{
  "num_attention_heads": 5,
  "head_dim": 32,
  "intermediate_size": 768,
  "norm": "rmsnorm",
  "norm_eps": 1e-05,
  "attn_scale": 0.177,
  "init_std_o": 0.0,
  "learning_rate": 0.00682,
  "lr_mult_o": 4.0,
  "schedule": "wsd",
  "decay_fraction": 0.788,
  "max_seq_len": 512,
  "dataset": "wikipedia_en"
}
MLP neurons of a small language model. Each row is named by its layer, matrix (gate and up: input weights) and neuron, and shows model dimensions 64-159. Each number is 128 + 32 x the weight over its row's rms, rounded and kept within 0 to 255. Numbers have three digits each. A neuron's up and down rows have the sign that makes its largest values positive.
Before each neuron's rows, "fires after" lists the tokens most often just before its 100 highest values on Wikipedia text that the model never trained on.

fires after: "\n\n", "."
L6.gate323:126143112139109168141055168143079080106133125061072138109195127102140074110129151079127126102100122195140137166148114131156108099097160098120172139176137150096177188139120109057162175130134118162164122113143113136086172152124105091083121079171078118103176141119171147124076142106062106178
L6.up323:090100150139071125177161089139179098131135121124169194144143116121115079149165117102128061089145102140162091152128155077164132164177155137178120134135154123112151172167171119136126119059151110172098089191168122098114145150150148082160171065108096093107117103080102071102069121085121136114

fires after: "\n\n"
L7.gate42:094123070113141131168135110091091161178114109165086114146164127137139111146111115066175124050156126205103088133142139103164156168145135108105141168128060146150117117141158065122105125175130148175181114134155131139148110191084136147171112152088127163126179131095053100134151168127091097117
L7.up42:110122077148132124162092080147130157173095092128161132104144125115145097142169129067137140140152125208108076131134158099135117089133122155113109141168085124126142137168134092109073168161072139136139094172147095166099087107085103128179104135108130129141152152096099148096139115134110199147

fires after: ")", "-", " the", " a", " (", " his"
L6.gate494:134122111139094139100043177134128087131126102082090165065148117167129192063153124130141137102126124108097126109117069082111118098062131173129144122177114172157116133151163126095073070104110061151113091127155150132084138167118150140143139157148148111125148132107100132047146097134138142128
L6.up494:092118123115157063167106132160140079147122100101169111101144088133136170129121154136166198086163132096126123078107111063083127124095186120145109115101082098154114173057153095121129094127065075171122177079084169095089116113092113129125065110131141088161185061083120155051120154095136120150

fires after: "\n\n", " as"
L7.gate204:134049106130112136111055141107087140129140207126118116112166161137123145141155128060114133098137132103168122136152151063076125125101195121134125167136131167116063142121049065156191141109154188147135149113124131121116066199116103112135115119129117133097179142136131137093156166187193132085
L7.up204:112124151135145179140117187117142127156174169110098147156161146122091144110089132122057146111088138185138118144157148105063067151078129181161106184196139197102113115120126121136200135097137130182112134111155162103141104161184121152208066154141140119083161182167133139097132068196108140105

fires after: "\n\n"
L6.gate263:140130108127136101137172170170121148157111131126130133133214133143143145091125121097088112092108153172128116100149159157171143108117136139105098125172170145118078176083104097113089030118138142144209179147082158136146109091059147176117092063121043146099194106153109116091162152110108106091
L6.up263:087158115165132176149078069205108071157120103071162109101176156147116136128115115094083114112122162137119094198134108120163138139171117149145166151117132161171106148159111143093119115192130116089086119203155110119089088136093197156127136114103126134180109131151130110090162114136090097130

fires after: "\n\n"
L7.gate291:147114104168160159177189136170126118121168165080089154136208084082107084108065134163188094095120099145091127125135133151140123126098083097088127185169077137167096154123083095129097110130097157141150135160098091058106085104124129129158104107151138161164165180139066150165136150113114123138
L7.up291:132135076183113114169158119100141164153169197110078114148142116095118097072047160145183085128147184181164096096134145142169113151090151111106120158162090132120098091111132103128116126166069204139159110207121158089151130144120144139160100183143115126151138138138105177120125131179105170126

fires after: "-", " prot"
L6.gate321:156090121114116124117103121152106150075112186070177155123219123171205175124139156095101124108109131070198127086138237118116099131153125104170129116145148165063147092109143143090148141116124201188077157094146162093126142049071137132101138102180125143122138100123122126052120119127170140103
L6.up321:164135116096156081151096150100089164106123054195136101124122148106117137167154121142113114166146123122137165076196119164139143181119118139204129096130165071115133137111107147090115118140105093134117078073164143155097151136134110139173125129124152152116136143112172131083167227160192139102

fires after: "|", "-"
L2.gate705:116128112140141158110112163108135174134136164108131140090134101084159130139089119174107091151095131165144130146116206166117119118096109131167204093189165117085126130078170086136105159092137171092114168038096145097121100092111139125084184150102101193079109133112121129093149040162144122115
L2.up705:078137105141120155138121167090166155140107143134146106087153095116137150125089150173096096144110119160130116096138174158123108132128059127155188074176148078108129127107127084132092134100109167086105191063097181083127090118123165131068184132140074186060126145100134088104151038148103130108

fires after: " |", "=", ")", " (", " Apps", " Fl"
L8.gate641:139116145147095147158095157102132173151136192131117152141110176137085063131076101146135139151118124140124099172094176103101169129130091133129082139139200126155120126069117101104114151151164169111129079079133136160087108093164054056181138108131116148156129158040083144150102187133106130068
L8.up641:119155091127141181145112153110129125113193122109042114157145102139094158093143104168076140098074081163076122113156160207068112106107112132134116123143168098158125175126143079084107160113112100085138125074146144165147112108117096097126086143116094113151077112116042132126130131137139123072

fires after: "\n\n", ".", "  ", " with", ",", " by"
L6.gate632:142140072113144092146135127135149119140230186094122075154111129162183077107134163144092153139143099116173053147174091099082094124146091147081121098195079125098177135127139108089115152037119093217085127168158135141116120131103131106148105140107097148148161150142100122123139086157129112147
L6.up632:136165144115142124180166165080123138098154129102113109096123125139112158102152175135066132135138097120082055158121089098111109124105151147124138117125125138106122142187111136093165109111139100147158050140103087087107124137168148095108176135055100137155122173132099091145121121208152164175

fires after: "\n\n"
L7.gate495:145149139184097115144127126111194114135112136149085051128187172074095175180146133083133082128133175170184155186140130073138118116095152084128148130158087112113127193098075125134127095181134120126140122203120118133094109185129110082140115159145145113148157156144144147149142144155160155102
L7.up495:169110071179130158113175160151189137069147164112142120112167085116166164129085121078091113125090116088100104162146110078182124157111085150143155081156086155117138155093119108152105082145126105127148159115111104136093126142068156118177169141124139147163173081134141080200123138166107098165

fires after: "\n\n"
L6.gate437:173123112189128110128093117134115117060122096107072062102169108165147096113081161113119146093101160125157090198178167145166160105094172116091110169119097124147138145134166118091116140122095173117078096149137144109120093135131165115183165073085113125135157179117090140140114175155133106085
L6.up437:155158089194100137129095079102106119125072146118090136122195089157081168140087123159128109113165157122130117194143123127127156179097144102151134086104105153159107131157165142078185135123099125144100126138146136091139085102106147125121124135059131127107189107093075149133173161153083129116

fires after: "\n", "=", "Pl", " Candidate", " qu"
L7.gate728:125179151133053119166097208139105173158117100100138156166131175110093142164110127094111097134144123106142106136124168182155167098125158168179136162140084151174108123094127121134169155104099087059120115107159173136125147069067114067089111162135054146131157153190144132113175107143177104086
L7.up728:166140191123100140103110150151147111159167129089167122131139178147145202101133099062131108087100081103095179084056112123099126068112126105105172126132092087182175117132099130124095109118062162113159130135195176148153136116126120164157124131098121136189086137150136085164172077093151113171

fires after: "="
L7.gate475:106149073157080066150104104150126117103087132144168133152114164155112173059089124118105061120127154151167097157147103095160182155113071147082087142148106091102101149128156154165099176097152164154131138093077161119152159128075071110157097124077150148080100100141125136110088129122129140103
L7.up475:142104147107137116108153125139137094136154179148094167126140103118130119135160171196081220144076088162097152125110141158056085089144136151158118113144143073119172114126129130074110105147144101081129131159121155146101140066195126166148131147155140111119169110139142154165114158071186122097

fires after: "\n\n", "."
L6.gate713:179134129137105127132137147096109069207140098123132132108167106151086103138134102110176191083085131128151103154128113149128139147084160118088142148160068146169102148116118107093106112087137088106140061122148077096167087124126081128129125125140083148109194154124137202173123129136140073110
L6.up713:188142173141080152147156104088131097115095073135106068070185149125172123128123133112087175093151134083141090122150070119116108163155167162083117152139086159181149133130101153096038120142104117106141125147147153104117096137103149127130171097071090156084201180177055074150187145140093125108

fires after: "\n\n"
L7.gate342:215096109154113156150120098098186118108088066121079115096144137086119137134100137073154079084114126171098117173130147178160160118119137133092139173089095102160096174163089075108123170138066110133103074133147115106126090123095175138120152104077133147088134082112116102090169198108108118052
L7.up342:191113136127120125173116109119166129104139088115101109116196108115106153142114115083144124052120123169070142171105158206160149108122124137102143135090086116143092155169125118093135134164064103149087047119138137108136096094109124170084116104104132144096159100124132127090181214137088152054

fires after: ")", "\n", " |", " 2", "|", " ("
L8.gate477:112134104066081063129118124130077097165153114177130058140129141146143117168134124178146122129151171156075170125073087114175106196186189103104168175156155124146166172125170144083157055133140044128175096145158070147127165137137090108121163118163142120093157141167081116088153053122124101172
L8.up477:113159111102100172183155143196140130171128112128144107103139149166126150167099080164092096121179142107088141062093141169153119160187125109162100168183161138179113128124118123120110080129085131144154099114111155164040068112100092113106116090131135097101101125119179098116147133152181054130

fires after: "\n\n"
L7.gate609:112079179178133164172117120133114114136131107133137104113160102162130170115100110129110087080085132081144091140156078104157085149084180121169152135153149095114152159139118074094196095115131151103091124106111102153137070158158092119153101107138070158146119101146119097104068175167151105067
L7.up609:100073116157052158173128110103116122096154074067147098094119158166165148113141147122124114110136049148135132117108098149094112154111124124136145203203132090168082169191121120134148125106147123147073134121137150185158024127099137113138129115183146143133136086147108117123130151162149082089

fires after: "\n\n", "=", " =", "\n"
L6.gate558:082151130128026112111146129140116151126140123100133119141143087135078170075143154098063117114164142088106115141106163158135174159101150114095124090165115106082122144083135058105149151144109188111133166123092155037098151158079139086098107122101096124081160088111138133085112096187121077143
L6.up558:185095109075141171157145076124146138118083083115140106187151104134161142129132125155083183137088113114118144164156117150127153130143208156134118139075139134141116172177169109105136146212170111096151158133077127102157092122144128146184101085114115140092130067158166209131103115083070112139

fires after: "\n\n"
L7.gate46:117130054121109177164113095143154136159166100145127139140190156157163169104112112124110100160176093114164086087163158038155184171128141104097137162154113164098213125108111080168107107120095128137152098115103123093113121097159109124172169164109086137107140130134115128089066163125172064131
L7.up46:153098123136100186156105171118149154114148138155088136119191133139125164091136150170135117199107108142159095123169118108167145137129131157112118176085133178160146156160086094080106149150118073132132133193083105111091105178118154196161092094104118109139107139144164087121098129185134117130

fires after: "\n", ".", "\n\n"
L7.gate151:120092099130109140141162153135125124169175111168125181077113133172130121092158103128111089120146107145182118109120114143182095106136111143128096165156134144130093138105053151091188104091119112132133081027109115136165184141174068162159099121191121153112129099079085067128118140168157116132
L7.up151:160087090158116125102155160159105171138165121151135183089172128123126150050090104132066099121130115111163137086101132158142090137156156130150084185148130169151127161114057121078120115079083115158156148114119115153157138132137082151175107101185120169131130117186085120129112136109168131135

fires after: "-", "|", "–", ";", " •", " Number"
L6.gate579:150106133101153140128141105169062129085117116117084136144110127124137129108121060112123123125139101157159178108190161179149121112111147131095122117116132156131158106173157100095153161055082142159141116162135157109168094145054133120100179124151154118092175113153098182160204120138123153112
L6.up579:128120136174167122140092090143147148108125147135204126182132119145129082135123113112112090138137125105113124126158065126154173173092089091145133150071119143131181111133161099158173147101098100160168141084128039135072071106132096144053177111117174088166184133121059132153178115141154100128

fires after: "\n\n"
L7.gate20:133162201191105092158127085134158073173135122111149120043135166086116076174186118120117066086142133113154094091149134109084141101115190125163128125136188166136136183167100053131094134122165147112125097107088151165134081116098106167124163132091073131112126045180109134123105127129100139133
L7.up20:104114125164115088138155118160142120161133122118137045081103141101147100199133137099125130080130129130113063109107118175119149117091104134120129125190126102140174122172152066087139180089092123149080078126073165172112084107100175143129126173095175116124129117225144150159132152120123100093

fires after: "19", " (", " 18", "18", ","
L8.gate506:086131141159082134170107087158051106110128152133126121114186147141117099119199171131117063174126146179086125116131100111118148117135148083089085173168057128109208145120154154111127189082043152121073118100084150134105119154110158147090093095113136116166075147127130130142050137143172151089
L8.up506:093129110171133130109101118089164126087094111118166076132135141118108151069162195103177112084079142111123127107137109134089184108188054107111162098133193119110110115148086130122189157161079082096109127153099138109167113154121087158190124132169115125138104142120137156188151129080110097103

fires after: "-", "  ", "\n", "%", " |"
L7.gate228:128140120152182138163139113171082108156147099076154179120154084123200072152119112106091128085089126100096086144118091100092094079168151153172125119098178176120142102116094125044098104122064145112124147134078142125079106093130165153081091076196109151121139116143163108112140135176166107123
L7.up228:118052104179166142142144096137060149149123130185107136136145130133103143102129085141172061175130139152140105138118092134069168154139131143169134114109126094118099081110080148103132159207111085139154101157122139105110136160086157119147106149105092083183163117104160151088154125189092066063

fires after: "–", "-", " Pra", " honor"
L2.gate425:113072116169215152079105154126101100137130156146161120178149141121142126066147120092118105130204133178117111119117170108177104087117094113162164131071093122103185170171173136153143113126067158151100176067151110159143148152126095106133156143081093107164140143136112165128143090072090147108
L2.up425:060135183153149132082138094137106119114164155087099117125093154169096085090146168050146121078170106096163123069112136128161068113111147181125158169155102080104122117175229124129179109097091136167158116075094081151134177153104086159133123133128095096103186120130101133078140110126129145094

fires after: "\n\n", "s"
L7.gate654:127165068119118111123079148114114135173129120113088158161118114147136072157110163100171143143120119138085148168175147112154155134123170129090152112145107155171082167073121076092123132127141152114110097209131096149134118110119149130200132147117171109172126136076059094185083108132098125132
L7.up654:175133084122128125174094097073182076121130147128113110095169115140131121097121101143086146080085142059097211154143132082100160100109101152132120137130157144151114158152123115116192108145108141142111124134097143118146148149093095102161120126119113135127160137158154112141138108157072144160

fires after: "\n\n"
L7.gate488:129072127115159129179121133162137109091100121173113138174171071159124121144083087082126086101122131115206092174215129148127067135089146155116122140159077187114088171184140100056180112137128095186076159105087078156145127165088141097104101121134125182134118101155094157127128148145128104140
L7.up488:093069137187079132141147177141145122151168135158130156177103158124121121089073106118152127124115096169153087108191152218166131096153156173109149099154135152130106202105085113070117133127132111162099165122121108079122133084073120132126172120116190174145197122182107130134076088144159125151

fires after: ".", ",", "\n\n", ";", "|"
L2.gate222:090163135171143125179160175108085124100076076128064100120080107062161128105115126171082124145121190149119111121159143082163117124096195135156130108155168142098069147176188123114128097131157153139132184118177169117061134106144150116109182100121114154098197152171147155191168116102157202102
L2.up222:075099155118074089111112122177166144116093058101127081080125070105175142064077151139115076058101131080107169097142112121066100130127131123100144169101113081126075109114149159179153129086115127137110151091131136152112102158136173147086171080081131144187187131107068071189123092137175132124

fires after: "\n\n"
L6.gate481:156095152125129131147145130099126107149100113158047123188141112178124103133120128110143113114155165176202091176144167132119123052132198143108089158170165123126121141143116118085137129110152085152143163089172148096132111105173164163163104095124133150124082187156153162090085148112133125155
L6.up481:113073148174177123194138138070107089075186075130154092100133145092122133179071145106127175216086118118211112141104130158125181127097069117089156137150137096156122161152155111132176123149107072114137150092165119070107125164107164149150167122084183127135146182104107125097141182101140122123

fires after: ",", ".", " (", " of"
L2.gate275:101136144092077142123106128165145160136120131079052139129173162139107125087137109110091114188166168165188110161123153197167093106142155138136176111088197149100081121143141132108129178152127142152148188127140132106115099114192074142121143154134122168143145133158175135100197137180142150111
L2.up275:125155126133106163144120107152133112130111098069081159064085162132177112091067175117115143111147165158128183135087083159134180139097129188108108130177146172117080105135110149167201206147177123172121127089102155098158107146102110137114121117162117133128190070162178164154148130187168120155

fires after: "\n", "\n\n", "ho", " born"
L2.gate41:153161071157132140153154103072091134139117123168038071098140152078135104143128163089141125109101127141161106103136145115107170150079166140090155136167070133117151129105162093155144136098177093105168154130096166128124112162089127111098088111113113163141117111111162152141162155183097149172
L2.up41:136060150168202113164164131110159146124090153142105102123173099070168152135147131109187158123122117087072079190155133063123162150118143134113165111104126117131135152107127080143142145125158126106131127119130126120116149131116108133080128097168116075144136107105143169158146075176136122142

fires after: " (", ":", ".", "–", "\n"
L2.gate333:122108180131192136125131146175153125087073127102123138141087099159136064103165134141135151128111118150149130153096147131133166130122145113128155058095156162161181170067113129080112108136115142114162130120116102128144079125126168077125157111109145140080147114132069093105156102156110167180
L2.up333:156172118111075163146143167146148137122180130156094088134093101106115107119074101141085154160098143159205114110123143150163103098145134189159090198182143134121139147159142129105122127129113119135145206106119126108155112054101136114128100084142125160119162174190142176127152119113128089152

fires after: "\n"
L6.gate489:084144115146136096100083070050155131167141120175113127061145134098118073129198151137134134133143129127160129144129128120181159124142157170099157124080121129137131081117081101078156169095167165129143112150132125091106150146145130077108145091150101163164195110089069131089134097157174129136
L6.up489:072148103154095111140107126082136120151114101151112116112138114175111113078106122109116110097124121155164102166155154183129132130189143152122131146140126126141132145119096129093149150117110153071163142118133148108079132137135097108140115050116054144168205093164067130147146158118180107197

fires after: ".", ":", ","
L6.gate320:134114155111134169125132156172135162122113124141164102127110103125081134111085104133176094087134154135131114158064098170134107166138156153086164135124122163191097120138117127120123128128147158082182180155180171183144066136186128199136132096111185093146123135164094144128123055196115112133
L6.up320:158116114156179183083156142140137092101135091144125146125140110147145114122111159084158092080103175162117162135114096171134116192139137126093103173171083178151114112122102152147086088115129106150138161173193125157136105088121136143164102139133102078153083079204094179168125110162122099165

fires after: "\n\n", "=", "\n"
L6.gate266:179121161069141110122076113154085123133109107144085140099078145089109168109112093103127079075135107146120093141163090095091164120150149121161113171133088060117182130090115089136142155125102129117116106129108142178089137132171105104113074131056112168153151047083110130159160116127123130105
L6.up266:164090187130098157159103154161067113155138092162083128145138111138116143083118137104042133079126135109157117140153118088082141116140140111157139158101122125114168145143122126142150135063109092155091168112148119166093110064199129131081042103125083167190174138083102173144107109104136132076

fires after: ".", " However", ",", ";", " For"
L7.gate112:160119151178078106117159120144130176120164106098143070134128128166172151130130147074153109130150165077136134116123094175132147122110116164158083120127140139107136128170147104162105124120109098138123114151164082140174103156199129086183136141099120109100159129078105175112123103116058215124
L7.up112:132163141115102127097132171122139123131132147114093146139133114121097129170106089168133110097122129121092127085147049138153078123183106091101116168101166125143181127132123145138137091078183165137186098099186076129160120133166124148142153122135190180108070054131112088092108078193097154077

fires after: "\n\n"
L7.gate525:140157062122197111104139103138164130167151129097122140165169137128103156127168085103119167152074154129088097167135124144168120125111137114132148118110090094056138187137110078140130142161170097163144130149113157118142202133099139154151143163104188111100167140128100115106117120155130104164
L7.up525:174162077187145159149163109098171132160131087078110057158173143134105136128107110135104141141056155154134116138090108149169134123118172122144211159089095143161148159145109142126146132096110095131138073159155114082167207115129206150119166112113103132102142153073142146142144179179161191113

fires after: "\n\n"
L8.gate177:120121115163120146173114138170110107102111107157137086103160121172086156149122174106120186074120152136081149105156182131163105114119119129144141126176101074114136197162111061085101127166158126157126107155111145110134064175115120155124065150087178152126165150123064134132126117112145096130
L8.up177:140127135132132148157167165094084115102089163129207063137139140107093131115158114110164153042113197159142181095124101101149149164155092106114124135164147113141103113151157088078144102142145116180127082140139121102123081122118113135108102129140150167131169127137090168150162166182118104164

fires after: "\n\n"
L7.gate211:102135141186095118150142116102144146076093108171106082125100140127122114079114165123094106119135088066120097121208112162154153122132063125105138161163117172121085162110152091096164189092136191092152098181181137080097125175157132132113146150140140166117145118098084086125090170123062110107
L7.up211:145091097117124135161142054050187114147122119118157134170171177045132141074186155135144150114091135127066123137150157135115144176107081103125149122165161152156124118161124155102106095087142097139142077108104091137076168166110117134197106182106147137158160109079148118173120106143070095083

fires after: " (", "–", " on", " |", "\n", " to"
L8.gate120:146084162090137089104179123078088099066196103149136112093163080084143137126127077087156143114125131138105120133124139153152114069178138040083105089146102134104119136145158120104119168112133133061137117091179101119137084128094084106163107136132131123131138150104102113190144144178187147151
L8.up120:182143121100074196170151165155154162164116141154189150140086106119159127115138076141134136103126128113124158158132128145111102116139151118114125154134158156132155147136054104056070137102164183102223182182133086122105137104077132145124077129147140144175219055137154081087156075144121147122

fires after: " |", "-", "|", "\n", " No", " -"
L6.gate202:121140144133089121166117141128066103151185055117135099112108165120116146099165050066065115179121117154107120109082120123092096143065207154083119102122083129134086159154067092133167126132172056151121125112104158107131128161115087084134100142128115130109123126198130120148055072145079088115
L6.up202:101123092127129136187134140128154098088147138154131149122105154113163100137148094133144115133125139142061093091133103159089165159135134119127111137109071120131062134165106113112108100116086119144179127111089101130104166157155119149083134140171195077118095121154141111162111076131109132186

fires after: ".", "\"", ","
L6.gate647:088119099114079117103107191181085118119138108115121150064200097075188161154109173145106120122088137134130145143084131129099113159131158068066179170180068129130128094198135162110150135068128103155152130124102135072130100116124102101138124119114177143143130079166112114156091154093157117141
L6.up647:119062110118176095151096099129101101058124148111157116101159130146140140136146221102175111119112131110132164131100104097160145118153148132177125129112162108124108145152111114123159111134144119126107145119121123161110160095158138085159056076123096163068130128059113093137080131110158165139

fires after: "\n\n"
L7.gate206:172117095207115153159139132122159122151104138095093104114140128169127178163133127110104168066128169124115116156149122183161107113114184137128115156198119153140083184143128081059138094129123139113116109157132134082107051169116095106136116127071134125117176058126102105133150115143098114099
L7.up206:119142131196116132187143107066144073153114091158086108116113126167122129139104149098124132108162132149135120156145115139131150168157151096088111162159129074126108207147150095124162128170105122096119112117093126076089095121132102123167158126083109127105206066090134079075149150156165138074

fires after: "–", "-", " (", "19"
L2.gate653:087180168150146142152182100148086132126107070163125099153123186128168142142110121084102148098186132179116107090180142119090122096162116064126089102128106144143116104150182151122110143127094102150115163116119106152147105157129172184113110128074122085065190144116212083124122099114146142157
L2.up653:162082129166102099155168104087106184106094151095101099159138153093142065082131161094155174089132088086148123136125153140132120154060120143085113074139135115094144081159134123113147135085144181137152132114121200125141196198076116107122098191106095140204132134173097161134158126132123092098

fires after: "=", "\n\n", " on", " (", "\n", ";"
L7.gate439:102153117198088101200088163094121129103125146142115139098101166204158145068163123129104115119094133059205074091109148086159147186109140175173111163158093153111124081178102197082106154080146129174109128061126128179139135131144093110107069180145114110079120114155129159168155145111102059110
L7.up439:093090077165135116121188197125180126103127131114128154134151160139070194102141105163133145104061175089209109150131110128143171122066118110149157095141126130126112086160154144117126105097166150113161177115127154142060105074125112099140128143177124137138109149112162156123151105061135117072

fires after: "\"", " mar", " named"
L6.gate410:144060089129134040168134138115095111148112181134128120153093115151105114140123109175082072156127117150158104157110128073071123120093141109061171098151088168069096146110119140083117157084132145139102104207068118139126160091132115155145160106126116139142104117070089203178145096148125145124
L6.up410:169137069100158140143125078171131132154112186150184133112156155115165103094133177134177135156099123143174135187122098142135160135140189128145160109121120108025137155163099144120119071126160137140134106123148143116193126156090136095170101108114136220113143138147138077168164122123181130108

fires after: "\n\n"
L7.gate268:133102121152113150170148116093172105163144165055122157112138141129102107152130122141085108127206073147128067125159135129174174126148168067053145186127100104152140223132136087101116118138151098133107100144135123146105072139105162123145088111086058140101179115062113181119139150168131121130
L7.up268:155097135159144155144129128093102078131137121101122128143138117112132155190091146156143145120155062124094147126129139160131152091058090077068161152116108129129201145144156057096093179125144130142103145177169154154115123213148179170226151133081143116113178123105170130144134162103128081081

fires after: "\n\n", ","
L7.gate524:149104142146144151114134112144099058118131135141176115152163155152139163137128197101144138094095204105116115142187223173158130128193073116090116127171140178112050148192112142134183135109181156099123108124139093112110109090126157122125139190146151164172170148176076075079181110182103141089
L7.up524:153177119122089105114190145166164139085151160142113080133170117167175163117121138194093132107110171137121137110208111118144069168206103155069150124199132133153142094178163106085112141106203174115174119159112110171146152138167118089129133144091191146124119141079069093117170112206099127116

fires after: "\n\n"
L7.gate94:178109147195178125164106118156173087117160092154120159120176118163157150188124112119209144078101108132137111156138041164130128124120172111122076170133107146138121136195091148099130122121119111138163136179203143103139097188124127164106150107099178117166136152183119095177142145156110095123
L7.up94:113141148116075081133155173077128119189151124109113109149156126110135097137177133107130127121144116066150108124178120126160102074104156137108108101196140089073088137081113088098105106081053166108146081095121111137105096070138118049080120101149078138117170122153102134123117124135085131140

fires after: ",", " in", " ad"
L6.gate34:090118152082189104105131128125104095121093104144143042164091156147152115169148142181189118156113156118171163076076112186112182092089135108166119139107116152124152101115098095067198136148198140119152153155112119111124121140120174135163151082079109111120097133147116073159154123141135102166
L6.up34:166142102109147084129217105179147143109145193134122083140169146105051135111153070134159119170136166098062147216150100141082150174150107123138136125198074152136160125124164117198150133136142127167099139100146106152153111129155075117109146195160149157115110100121100122141126087188139120116

fires after: "\n\n"
L7.gate464:135107117186090095160116171104166127124154121156107147139216089160069180167081100153137098121106120135127144123091170126104097150150106106096126211106062127124147129108123138094135073137101150234089143122139104068121138151112129194133098116148112185112158094136070108176137072135159079120
L7.up464:128112150134142141146160185098130130114181089082149142145111202134149099151104133120146132092055177092166110166149102143168105084120118121150112168173147102057068130095103155111131127124137124201148088132152105122104095113086129149116107216143158107169136104153077147093130145121159171125

fires after: "-"
L6.gate560:140168096148130123194136165141156117134162100111152110122194115069097158180156086086120164183150079136149090077115131095105170083123125174186139129187137150114139163054088111137099168112132109142093125104170174112109035110061088188062116112165109136096099151136179131117158159178196135105
L6.up560:106095095152118113164131171081177152143105141170117117128157100141099169119087131106127124199135086147222131116116154093144151130145143174139155143136138060111103109100092108116149082174103121152119132133078172134108069076068100155109088116137141135132109133174091182120113229124135131157

fires after: "-", "\n\n", " (", " \""
L7.gate266:147186085076144164099136148154139097123154113145130196129168118120109109103118127139177172115113099164087108074115123113157122162112181165132083113131169105156134102142152076149174121110120115135189097095096160102160133119211092114110093108102156137131137116092103109084147116136108134146
L7.up266:107063148116156129121146136135161115026164118103153162171146101112139115150137140095146092101188139129163115091106148127127133114076182218132162097163155166119143116090157163047104153125126110188144115162075145105036172122133110105158102100086126128164143132109126154155166135092104106151

fires after: "\n\n"
L8.gate198:139109133191151162173142140183136127154145103104156145160212132140091063093134120133141110107122095140223110169137169109094132103160108126092143199095097157151101122105113121115111129119144139151159148146144099117132088167101202172138093134129138148134092118081094156148124156121128158148
L8.up198:110114116118154151123084050074131131207114210108148098115107132108118131100173121149135091140116093137104124164151125152117055100156156134127130174136116144101163094155094033114046130161161157090082114146168155120147124100115126161150092139081200178099152131117142080126113145140160145107

fires after: "\n\n"
L7.gate574:128178141135104122141143096144192102172110077085166070120113071157160148127089093106059141108126100074128094155158098102121163132148117102141136119120102118124104210142123100103098132145066113105107124127116177077139052073122122110118100074097136168129130137113084092136100151143161110050
L7.up574:126145117173150151121155114136097096142109088145131099176118140120154143118041101118085162108123209113176094169144101119114102108126114105143172188134152170099107175163163125114064087109059109120143166104140183102123103113176140140127144133117142160111154140136132098137122149140151116012

fires after: "\n"
L7.gate474:169150117130082086104149122136122147097157118156092125073154139102147139143111082139138058095168138146115154143102167098146176107163179151139107148167070091125167151097115109051104146094123089179132168089135198108102046107127106108090135015130164163183120095139131082156135111150148115190
L7.up474:163091121106079084122123136118099113144118085122164107069129084121145082122121127092138097129121101146124150114111145119113109093169071101124139124105122062141152196080064113038056159094108121112133166068148138061069099142146128133157183089100177140191176122144103063158171093098168131123